config = dict(
    num_key_value_heads=7,
    norm_eps=1e-05,
    qk_norm=True,
    tie_word_embeddings=False,
    init_std_down=0.0,
    max_grad_norm=2.0,
)
MLP neurons of a small language model. Each row is named by its layer, matrix (gate and up: input weights) and neuron, and shows model dimensions 0-127. Each number is 128 + 24 x the weight over its row's rms, rounded and kept within 0 to 255. Numbers have three digits each. A neuron's up and down rows have the sign that makes its largest values positive.
After each neuron's rows, "fires after" lists the tokens most often just before its 100 highest values on Wikipedia text that the model never trained on. A number after a token or word is its count.

L5.gate708:165168121109182116123100154172134136119126136095096142133149119136158125125103153147132151135149103127097127099120166121127150175154145098104099162061159146107140134129111134150133084144102120152123125120092102121137119152134098141152146096123155121144118104088124121146141187097150157118102149094144104071160115195149129130145107108112137109168120075128102127147131109112112120170135
L5.up708:147089163130100135168079120146100153117124112138174141124156152100117148128137153132154097079106140166119148138168102129136095143113150144132121116177129100149142152125128137168165123114150095155135142134132126071104170127118165109144124105122107146149132139110126130195129116143191160094140143111099120130100147123139138125148130154138157095138135134116121092161154067139099117108157
fires after: " " 29, "S" 10, " P" 7, "-" 6

L6.gate735:147110126123148126106158155134149070158132159091114101142129093162114164143127126152132131140089135128169169124185126086170111139106118094099144140144114166124121105111104108138141116125151133104135112120115125157127098148110121135124070099111119103138098143127107096170103128123146144120044107135150167111108140090133146145179103123102093117123116127158161115094158170143149122178119
L6.up735:152068119151104092145168096178158132158126126129158116108132142139118053092195135179141145150112134125111119133134121141099133139147170137152079093096123133140153134137158112141155146113131131130134156172116137087129121127133102103133160136143152137121099145140164128102129132075111138125102157110122113116132138186122130153119132107095106142114142074117122131147148101120144093104159
fires after: " c" 19, " C" 14, " L" 14, "a" 10, "he" 6, "L" 5

L9.gate4:076122080137158121176111151102148162134128088132104126106126173149140105108129106108168122141128106160107144120145117123153105106107132142169116134134082128136177138106132141150146124123073158121116109113165124137160149140123099120109058146081150131170110118135125118148162147124117118102109098119104129141127080113096095126114087130149129133131143156152108108152156135122133158164131
L9.up4:126114180115138124117096122136122097110092129140127140109158116107064163148101138130134128145146166149114117135140145133061137118111154129119132142124151151144141173128184127113134139114099134149134162163078146138072162118097121154134143081125131122164153159130181125087139115128122117122146113097092164126100099124145149148178072103105152104129121138110094108128148146134138103093131
fires after: " s" 15, "\n" 14, "ced" 9, " st" 8, "ce" 5, "old" 5

L4.gate158:150179143144174151096123112123145156123124044114097100093118118126130129130102106115100124146145149134075123172085124129159162122152112150135141116104112108135115128121150141150126121141138128128106122093129147129073135151175108143110151161147124110078159148117132123091143131154104149133153114183113128116108100156154140194152138097134136119106111144107116109137101117082117116104135
L4.up158:163155146140132114153151128066105156105141129165125150113140134146147146112133112117091116182111161110131110156168107101121096114137143126143120151145087126136118137140115118124157130136129150108149120112100077146089122101085140133150125130122105131104162126123189118124177099089094118125134086123126116112122132098148081129107064148125127126100101183155161120119148176096105132089127
fires after: " J" 32, "-" 6, " un" 5, " v" 5, " V" 5, " h" 5

L6.gate311:150119132142177165095145091118138140108137135180146127152128161128154135160121120141119099131107120148130076129145111141071103109121101114104105135090122120153118121148164142102096145168145104211117124109143083094155113101136114104093158166125126096127111153143120118124129144103137112150093129189101141129135109162142131142145123121124145142129176153158106149099100116139130145142144
L6.up311:141087156123173133127076121094106083141093134171150140101146115148167133129078118127161118132106125115140091158147133103113134148133153115133151110105148086095140110151110105122089153177113122122127120114110122137096146155116121128112162121103139153093153110129133133171101078116102145103146126171121157131101132109109104105118147151169145150134139090106117124118106129126086154078142
fires after: " V" 18, " S" 9, " w" 8, " H" 6, " inc" 5, " v" 5

L5.gate315:130116124144126158101135133166162108142137136168112120169141123103092112131111166138071173122114124136116174106190140136110142152114133151147140095113095152171117140121105110139108072064132162132105112168080109137140133136151130125120143129103138137133138150106137121106139123126101109093124159117124085116138109098101128128108147169142149172105098129065109147116147110115130125151101
L5.up315:110125094152127058141118107146123105147137115137118108166145120112133146120119089135136128136076075115154155151145141134094126155146110149136163164122149142185122127128164112149112143122130133128154089147146103117167108143118117130133144084114144123164157146134121155142088149113087151159093129134153139126141122156120104150124129189127120166138130158103166128112126112128128100087140
fires after: "o" 17, "ol" 12, " l" 7, "orn" 6, "he" 5, "ul" 5

L4.gate877:083127152119115104125135119120178149110150096213131135139125133133134097128109135128162128146118131098130122112090146090151133116134151107094127134158128141167120110140173135084099142132156146178117118097112140169146130135125116079127138135129145156126159113134128156101106119130109121139094116111149128162067125154148147092164117144086116115091121120074163139171151166179158147124139
L4.up877:112121129108164130123144117137129118125121089201154144144149109112109115092106136163115142173102142124146087142153121146143151116146120127085116151140158137167110144129132138074110089133121123211148154099160177170137069144155139111114139137111150149146086119132154130141118179143106127128095150136098159171090133118199128173111131116147123164086092099121141144138136170173108131081141
fires after: " an" 18, "uc" 13, " Pro" 7, " ex" 7, "arn" 6, " sc" 6

L5.gate445:136121140163099162106134085106160117115085146158152114124159153155141162152154133151128136114128072109122104159178137144094138112138125097089113115119148106078190118119152176132105104097114135125121160118146135125140143109166120117170142187112112135086113166124146135133116124145161138123135162110136129135168133125076138098143133132132113173140153122122134173145133152136161165179108
L5.up445:157158129116094130111151106115088136153073096171132093115145147137103115148146114152108137133134124164109137146141131141108172122115108185140128136126109110169154073119165143110070085124113131123113143120129117083092164161131121076125153182085135091094115121088130143121105110106143118148097136084117143145148150156126061118120130117117129160127116099102119138206113125169162119140089
fires after: " S" 16, " O" 10, "os" 9, " s" 7, " reg" 7, " \"" 7

L4.gate514:124125127155156135079117134098144118113155138154128103144129101139115119080128160158106133135167130128154156117171160162128145172150122122133107101115116167088109162105144107148101134154149146102111163098126134082114151136098138103133122135134133159132105154135135129092141136114091166107120143139093118181184121133101149099112092118116140066152132107127121130086166117107135112121124
L4.up514:140076124104104127177153113121108157135141123136136162088118128090174175080167112124140120137136110147138117117157161093122123121101103171095131128176142148148118174111143116146107126101129132115107090126104134132138128131119133153122164127167118122097186157147142117134137136104147129117103067148141134150149137117165111126140111143114115140097126147165055127099158162112145094076106
fires after: "uk" 20, "am" 15, "ur" 13, "im" 7, "an" 5, "ar" 5

L4.gate755:145142149111131107116136117116147119138069110149094130141130155169154142157116161111125178128124117091155134130125143098103112139116150131144139117090157144173116142148166181115181117128109166164106148149130139145114127145087135116101157145082100146139122175127149137145164162127132122198109163143172120115157105174104122139137148129168162116091106157104154131091138144112141137115148
L4.up755:136115134130125158133112126146155152145116106122151150161120160143129113134132181161121118112118129112164127109085138124132179109125191152111081188116101110117142093148102131172178147106146130108171132134085103132143165108125122153066147157154144148127166188117099111117134131159107098129158125124114125088113123097083174141135136113173129145110150112137137157107120129156167142184149
fires after: "an" 18, " Japan" 16, " F" 9, "ines" 6, "ol" 5, "ud" 5

L9.gate791:108106089147150090106123106078125162157129149103131104107081112166131125121120115137120167123094111147099141082169144111115133142116104144070127151128110186134112138111099117124137155130118148102092106132170154182109140126141141112101159113093175130103156176162147088106124123124170132123137134088099215120096148118136137110151130102164113145162096088092122132112119087151120128147139
L9.up791:130144117095163132124100115109123133150124104108101142103099131099156113096109096145090109089106157140111140131147147117140162155115103094159099146107147132130151138079118145123121126142079128076122130149113142099141143100161104136116156121158130129099162149133152136100138140145161128148164158118135137162109130090139136117116109142108128137125113186138092099120113132162123131090179
fires after: "1" 33, " in" 10, "it" 4, "r" 4

L6.gate88:131157106184139135133111103171129164133139087152092149165088126097154157135107115127155162111119175131133130104117116161160132098096169118140112133107117115147118136139146142136127141141075149088129150108100114150153115145101090165118128103134163147074133095126171112118148142099145130125116088133114133119162151128119141132129162129094098161133136105122161097114153156111134136132148
L6.up88:096106163132111109124136103116122124145084101099115145133129161095135150083111126109132130134155123132114173110119124137126118121113119127109115131073179164094161165136163113162078080087124108070144110118151149159135136111128128106106152095129089120147134110104130124122055117117092164102088114118149118132136119119105073112173162105116140136158154144109129132101159119110163114132142
fires after: "\n" 48, " le" 8, " st" 7, " r" 6, " c" 4

L6.gate553:105116126080154126147133124130163124124126160117117109068122105137096130125105184080126143159094153126127162134160125126119146139147171111121132150148166134121121149129118161153159177121087110135142099092126176145146114114148100084101096156105135117109136097164125096132165174120159145144144079142146132158088081145117186137141115120125161150158139087100103126132102142102139128128155
L6.up553:146184114173128119151126155131156136108111084116186093156095110103122080097137116165108154117118131151138164135119148122093161146141138132124150093116130117140106172176156176139110133144066123145154162141109133109103117161122142149160140148112119097182152151107149114143106148116097121107085137112134145093141171136152145148141129179078131097172109090108123109136115114099137118145144
fires after: " " 52, " S" 11, " s" 5, " the" 5

L6.gate705:162096163157123143184101143122150136130110150141123108125110147130135131149138123074134107102152164094060141138111096128147163116131127115110162177139152130143146148120154135127127130130085131113099088116115095113102143151094124092128089071125126130114130082109111111160104155138135126173107131105157079083133125114162113120141115162096124091149124104098111179178124114125146164179114
L6.up705:143164110110115156122156115139132161120148143088137150135120150165128171093107109113110084150133114166124152112125074109102122155146110133151170124165124107149105112109111151152117087127161127112163113154138098151137128089112143125129137140163160110107142124124097089119117140137103177086114153127136087146108138159117160136125132062159119116120142172123112092083124114121125131141159
fires after: "1" 21, " U" 17, " O" 9, "H" 7, "-" 5, "ri" 4

L5.gate673:172117125092114146138107125129109144131133150151111170141147066146168148103130165130126140151069156172115104152111152080114147165114138151101140113134094117098107153104139154158185139136095109129114154154146155129137123111073130140142082117123139097116123132117162121097135126117140115133097111137101101128068120148148105117174159148130128130160098111146134107135126118112149123120130
L5.up673:145128150148123116135174123123136143124150125128132098140144144128154130101108097110156199122154144142153109120105132112103079130085083130144137135101145136105164126145145120086107111123105152134146147107121134173129173095116095153160145140116102125092123142138148126151155190126109101155126110132147157117096118165093167156127159154137138110157094133123143125122139111131135133131171
fires after: "s" 22, "y" 7, "a" 6, "ree" 5, "b" 5, "so" 5

L4.gate276:109116115078130186155153112146133146145139140134100124165146153081124132149105181147110139107092086150148122105149128117090132153118094161088086137142154130111157140110104085150133127064114141141126144175128121110126077144143139098143148142133104124167106110132145076083120089141126112145109120170147106107101122168138090133145110121111149163157135079126090134098104129146141125120117
L4.up276:091129121132140105150115135145085086146150086139109155121121105145089134148119141141166141152124140089130101124156103124089095124125155111086146106141111096115120129116113141125138110106087138139118120167146164162115140126102120120133131123140124045100097143131132134154134138134142127128126137111103094089149143155107112133077101144159119125092138156124173132095136100143133133104115
fires after: "os" 13, " g" 12, " Par" 10, " sub" 8, " var" 8

L4.gate197:092122158094155171132124136121131126124110111139141146145096129120134112143154096136115130148124129165117123134132115118107170123103136084137142138145120123088160133103108101162105103145119111139105105096151149135130094098129098139135130128121131090122081131131146140122112070115171147150092126102111081120066108153121111162108127120116121136148132074112144119154095081108119106122147
L4.up197:117127121188113127172097179150121148140091124128104172125139098131117145178147077147127173125129157128187172090089145114117170173144124093137142130095116119087101114145099187147110122121149119130116126112093102144135081100132157158130100101111103143128110149148167122132142124129125119090116161151127101138145157093147148128136137085155121122122098089118149115140136129129149150165117
fires after: "y" 14, "a" 12, "o" 11, "c" 10, "u" 7

L6.gate107:141103118181139144175105136125143130161084121100134093109143141097112158104146118120150155102159122129132122128116145181168101123146086106116142076135093114152151144140167138177138093141139140127121120133121128089107147118104114108135147145096152144135148141105144175146114147131143144126121110089081121103140156148175098114146081135118150140160155145152174096126131152128060164107074
L6.up107:190135138115126131164110123113173147131128139118101123124107102156113163110150175062131151142140129111154140110162143148180093080114191157045128104143121143097135147102146141175112136129132130147114111135117157146128155135148081102101129132109125099138118146090143139107117106135115155109151101084129121163110131134161118129122124121148171151135107123149158086111113141121132129109085
fires after: " s" 36, " S" 7, " Pr" 5, " Sc" 4

L8.gate349:132123132094113108127139145140145112128071083113116144146110122097099109126111162168091111171112135106147174134151110066161160122181115146142114169113097105122133103111165123118144128160128143087136151156150163124132104094108126096123116111128127082145130116086080124143139165148093114098174148136152142118112139154132113166102107105115134137120134147088100086113111092115144088158152
L8.up349:105093160106127124122174159128129128132156137126122115141086096130064136124157184140124128154135098125107174113159117111087119126142147132147101148093121141106189147148134125139100146143126117109140114091152123115125138145102111147123134125119081160138075094137137129143161112105109133155125121136136127136107088132083149166115125121130103101089106078142145173121149126114100134118119
fires after: " L" 26, " W" 14, " w" 14, " S" 8, " El" 5

L9.gate291:086133115130134143133169177120108161129143114130143117150133101134156139120121110144152140121123129101130098096140158104150140159151148143169141134080121115143126082098149090173151159102160116143139109123108132092126125070122062141094129115070108133130110175108108135122119127078114141152131109152126113107085091119143154150115103112116085113179132129095134119108131149136087107093132
L9.up291:144127109124177158156093097138127135142146191156123142098161116154145136156146111126100151145089160119109097119133137095130155094137178121140129158108123141146115133125078093125133143115112117152138127157122129138123165164153099147100117134095131091088159090146097116147099156134093120135148140088162128114139168182132127092139111108101101110138081131150074143141124124177104093140137
fires after: "1" 39, " " 18, "6" 5, "," 4

L6.gate583:134125095130127126138152128138158148125066120155144096158130103152109131096157181135158132122166108135125128143146106113120108134127125142128127155168124131126122097125134103168135129112145121131115158117141174129112078105150125090095116138141148110088107134155183123083089114119131099127125170147152114108142117124088168129149130160128099144102142170060144133107108128112184136140101
L6.up583:126105142128137164121148149121119131093173059147116121118127155154119121127117111120124118128109177174095172157093130120140120150121131105131080139115142148144148133100112117141153141140122116154134157095148150154106107135122155119084102132133137105120086142128152135145113119102128117143121122117125119100106135113166159122171100140144110153077119138136139088127096162175104127097130
fires after: " \"" 26, "\n\n" 23, " (" 9, "\n" 9, "S" 8, "==" 5

L6.gate373:117109120153118157154114124145124112135132124167172135104164114090146146156131104083157135122092132116137094094113124139155168173091118111110124091097119143042175100093104117135141095130140139119169105141098154104115122133113098105124138117103134142125115124143144130139162112119107131155119143099139139122081155126195105127144178084117106112125169147078117127126139101111110161150139
L6.up373:134170132122109160111108088151139128139096126098123151149082120138101138137087093096159102118139117126144125103161116115147079124127170100145082115119073121162112119141139148120156076145128181112113127137109091125136151156151063150142134093108177122137158101128120125115112135127143146129122132171105142111192128136122158132111135108064129142120147139132127126109121147148126124148121
fires after: "|---" 17, "E" 10, "|---|---" 7, "|---|---|---|---" 7, " l" 7, " was" 5

L4.gate638:175099161136149117129165171130140101135129158140149091093132098103147114151120109133101126146100131128096129120140084113095106151111108093042183146136143119089143129148107122109110152146141122142162114116154120149123132136165143123159100139087168153120099086154117145133096084176106131144119144129135076114143144141106185158127114118143129132120161127144183120159137095132112125104092
L4.up638:153128132109137141146139118145119090126134139137152133135098101110048116105142126170149181137164116119121128129140107091127153146178131103094132134130172122103136134158109122085139136157149123147108169134111130140132155087104071136109112142091131090096167131134116112131142097118120139127125113127141112126156137092109131135138068163106154170122146136151137121119155115136056152140184
fires after: " Ab" 24, "ro" 12, " is" 12, " r" 10, "hy" 9, " (" 6